Weights of a small GPT-style language model, trained from scratch on English Wikipedia.
Architecture: LayerNorm before each block, rotary positions, no biases in attention or MLP, untied embeddings.
MLP neurons of a small language model. Each row is named by its layer, matrix (up: input weights) and neuron, and shows model dimensions 48-143. Each number is 500 + 25 x the weight over its row's rms, rounded and kept within 0 to 999. Numbers have three digits each.
A block is one neuron, or neurons of one layer that tend to fire together. After each block is what it responds to, as a language model described it from the Wikipedia text at the highest values.

L3.up447:516544480506517470535517493540510457511503484482500484520496455484503503534533496567461523476510459491470503504529490526484457527509502541526510500506508480473490526532488495524459497522524482532521497526460589530450475516493546502520460472504469484490485472564445491433494509502504501486
L3.up674:506520479513477480516497520539499512507502456505491471499545493482532456510552502526457522521535503553506523504488502511512532501485448474499469496492536498515534505494514508496498516545530527477471466495478504445497527456530515510494468495461481525512502474537524474525524491513512450545
L3.up1503:516510437520536504529465501528505524492522520474469511520492503522502539528531484528491481499527515510514503474491526497539435459472528502477495481481529501518527531519485514525492488499482517521480465500445503453536553469468458453494477475521506505514451482517468519524481495512506475505
L3.up2735:524487458497513481504513492497514537483509553480516531476546477530507487513537521486522557546493514519466507480515487475522528494517513501515465504474444525488481550525498471516441493514511497523502476527484480483527507462477484475498492506442494534480515562516440538469501464486534531485
Description: Mid-word fragment pieces

L7.up2388:481496532518480524460466496569499533500525464509489466470498513500503539498497475528549480513499546553521523504501524504516470477493462533527511540517542490493535495486495535512517539486474503524481528497546483491494537490506492509496509513510495473497509512456529502482462494442483470471
Description: Technical scientific word-pieces

L7.up1681:504516490524518500482487495515495482505474495528463483485473496544520482493525549521483524504462501528499478492517517544469532546493465466518477495490559545516500486483455522501526491479521486451467476515495493546495499497496514504492472510534468496508506485506496519523550504506501480551
Description: Split vowel digraph continuation

L8.up10:545554511542541497506467445507436471500478504516445542489506487477496531490537536528511469488489457532546534469514494524499484475513429506460462523478509525508485532478487505468524517504480505563528468500496505493495513473462517525465524514514511540551519466480509520494459461487496477549
L8.up403:550533459495493488479523483480471509521499518491488488493501465520515515542553510542491507500479510528486534489514483505514491455499506533533485510456488487474498499451484474483553503533476492527500481493483486501447521522479491503505505506531446527488486506479413530471447473513494512469
L8.up647:507533486442508524489477487512506531507550504562500509484482502492496491528563488504549490511518510496525488545499486493497498491511509462530498494468508508510501479481526487477502496515487490505495478525508489468483505561514519534522484474485487516517487485506518522480467507503521500517
L8.up902:517555519518495544473531515496488511495511478558469493495504476491504516482509480510499522480493511472534487477528518497467483468519520484497475506505527504503544505480485508475518516529503480494490479509475491534491514497529503536494496491502497447456533467422552451514495530548500533538
L8.up975:476490504531517493480520429486506495519483500528443567497504485483530465526510486528512566491519515500524493433534483500477509469507459512453496512491448449490475518516511509478490547514537563518493519494557458489488519530483488536516529493494491536516459477511538527484522515441464456508
L8.up1087:527468491503461482449472518486465503463556487508522526503454514501489472527510469493518429514533521509540488526514541494510474458498463489490481520512479479530541503481495529483489502513508493535461544486526518477477505493494527466471506490515461504507472496509535505528520521474499507515
L8.up1198:473490498523502495516512503490497502509512500466520575492470507497534524506523465511500512503480526517496483505492510525468484472518457518524457550468515501516500503489494485461465497513525516483511499475479507488538536463544481507482497507495471477495529500466551521479446504434498460533
L8.up1200:520481487548542488467504483510478498501482480503456491494466495478525530475504545490472485511485472518527507483497462517508514493537489481510480538489477527502501539501525485488482494508495508468488526470494489452504530465450491488510492473490470555536514547482462517479500485504494518505
L8.up1254:531494491518489505542490513530458498536534486516487470519474477457512470509474474543470468496449529523468491503470509518504478485496495500499482520501475484476498506481489454502482493522480491487539497477492497492536528468468457506474531483493503514505480479457503470487524494519451473495
L8.up1274:552479500570463517466505520498496482477520498504447510497522469490487519523538495529536474493504467532492497484535494565505451468508511521509506480492548499481509490464475461475537514502501507519514529473515487500482506461502516502497483499553486485503523513491506471486484494455500446526
L8.up1540:550507522469490496512507482467486515527514485496485487524473484521515507510498456533444485512459539524542508453480492537483504435502509488475525523485464485455496539504481504469498529522474548471508503477465486523487491468510519486494540492541470537496475499497485515549497519508497516526
L8.up1705:485517483509518489521436542505476501520461544520523541499503509491471505496482522490531521495482424566462500472466473522485500472542482501503491530497541515509527508456467518522464491512546539486495517514554489486536512488492484481474477492526519494499467494460502504469481497505474501483
L8.up2043:501494499491484482518507462504469507513504514457461472469529519480492459513565488506559512487527521488561514447485454498473520471501436539520448506522511481477521490479514539451506534493508484526489447501489495497509486475512518521529493517550487509480468511502518496521490523494471468509
L8.up2100:510526539480495511518497462542512498521547490510498539527456513490503498497505527472490472531506527512504511514487527506502479463503476481505511522482466569496507512520504515442514509511512477526484488538475485497496510507519524533520516528504495502516499516526497497499485514512523508525
L8.up2279:496532506523525521464482461490527471501475432475490516511477503492506498524484513539524507483541530528434473500510468510488526521515453450478489469500471486530524542475503510461507480512505535548488509514525502527512522451509513476478497505515468515476506498491528503518520462408497489512
L8.up2462:520523519485503493515478465484483474448519479501505485526516481481500497497522508511542512461525500494484464546520489472469527512516499522498477448491483490527501524496478481460529549498516472495510508494484446498488477529485491503471516548527493501494501480438508532501478489503478500499
Description: Mid-word fragments

L3.up98:499485501509523488546517503503480522541501453502487544490537469538515512482533501525479480523491476521535528503509507543506471444507479526487518582509502481519502489476496478479479547501453494501482494515507454494513546482502509535528509503507522525493505499456513539493489517520430492516
L3.up106:489500493526540502504459475542465509478529500522499512446526530526490494516538516503482488517525517502501537503514487477514478515524481485511451502532494508513503511498453488455487546524527527503505496519481440495527522455535513516536501534465524534493559512505489496515462532514453473508
L3.up1510:494524510527525475527468517508470497509498510463506516525510529475515491530521484485523456498497478532513476482512554551494495473459454522502491513511468503500539556538490505502539502514484510577545493494517434504503552491499495491526466503522506505455534480501525505501495492506461460487
L3.up2083:500485513511507531529507529565518506516537507489461516465544507481495485524531522527511494487462450523490504505515497497468514483469475483501528512513510517525497467502509481468502549505490487494504520493514485551497530466544515517491493506510528508502487491469477508493444533499430476493
Description: Scientific nomenclature fragments

L8.up548:501501518497517472457533528469517491481550502462489486507520460508502514522466498503507518529536543513485493462503473540482501494544485522515494522515496525495522448485482470527544529481549518505522507464514495545507487512565505498495479507499504523458494469480520515524518477458501512507
L8.up658:497536482504479455499486521547533439471480490506521473518480473523507472511534505503477503527529538531483482491492575466491477454522512512510484519497496558502508454460486490489492450483514507514515501497493494505476514545499527537506493541471490516465509527504521465444531462525498490525
L8.up743:474488518506538450489519477491542480520546516490501512477478502508500498520514493519533478461528473500485483496515511496489477494485492547523492482482532531488533503509477499510508499473470512503477504458463478463508492515463494535492523504511508511497502473478495512549536478509528530511
L8.up759:487525515507529504509480458483475468491509508519510487490534494528491453520501485539494465483492509514496460483494515569531526496498479479507529519479470471506532464518518496478499507514517525541523518504488500480505512478540519481532473501485494530467492492452508520482512456490497513495
L8.up838:471512468537519519527492476499494475508487549465445479476508494487516532526506489528550489498516527562500448485487520528499549497490506499534491505466512515519475473470463455513507499508534477499511511483531473528511462551495519516473481537520534485475495493476477458555533522514483510502
L8.up897:503477457491535472499495515478541442468519456506482480477532502463520438521555477532527529468516478518493501518546496463450479490488454520506484477459480464482510480515470486484523513497486487491507510494483498518508498526520523511488466514526521482483514500470463502498465466483464532509
L8.up1145:514471472496438546498522511503502519501480475507485509515516490508523500524543519507490472533569499514526482458496536473467456479511452497497489492519504465443493530516536552527486519477527522530495511472538534509526530469485510487489494482512496465495507533490473510521478495475501516511
L8.up1199:480512502491514509472513492463521471509529482497447535505482476492543482517520471542514514471523534508532508486507518484490555507511468512507530516502465532515504499521492457547526527502486488505524525530506490530501505517495500543485449524526516489463464514472496517522500500452532505512
L8.up1232:529545467523486511483544470468543480512502527512527523591505487539530490509494465492595481487505515511526462485472530489530488500486475513515459488465478514530536479504501507476507463499462524517487526486509511525526511500497546514515492527467472523424509529507540486450537480481511474512
L8.up1576:501526490534536524481539461474528432483442491536523512438501510492526507519532510490534497542509500528542507484495514513470516444489521517546463504491487531496519477478449526499490482484509485541483510473456521480529484510476477529499516476509509491492449506492515505516534467472504487534
L8.up2209:497529452524484500517483496501481501518482475520486483497502469553496504524493467461495508489507524513507511448490483538436525469488464525478452498498490553506542506494463458493500514495545470475463533547484515474521477519514513491477493525522507524523481517488483465505523490521507509524
L8.up2420:497499503524496533489529502494553473481500475517488499490446535540516483500510476523525437467480503552513490509531513510489511477490456483516483496429490478514489505465473500498515475495514483470513507492497498512507501528521512520493510569504485505486465531500484536519538476489524491538
L8.up2482:480507529518530501490509520485506499505506506484499465492497483553509457515507583502536448516512527511509498479465486497488527521521427496538470487451473527514525497466494481504501487491530553546505496512517446510532504529493481457506494513478494497512497533533501504538461502511483518488
L8.up2573:506516465497512475489544546544523486485492493485482455467486475513526492489542428559488527499532514494480473490495490516484463503495470507553492511498503499492523467486467458487491527485511485492515475499454485513487494512547527472510473495476443495480491502503518488535518448524468506525
L8.up2740:529521506540486551489512469486511435494480476536502512514470528544484507499521466528525515488471470528521499474532499502437492442504499523496453523494476526493473511506513548492513509483528502497460495490471502511511464506489517520548469502521488467531487466497494477522477490499483501505
L8.up2747:521525498478506505472494497458477481505529536501487518502500516487506479554578519482488500503491480494497524470506493465477496495494476523558479470483482530490468496477489541523548494513510525476489458534524519483486546494517467512509497511544512527509486501480516504519518465477507490566
Description: Mid-word fragments and digits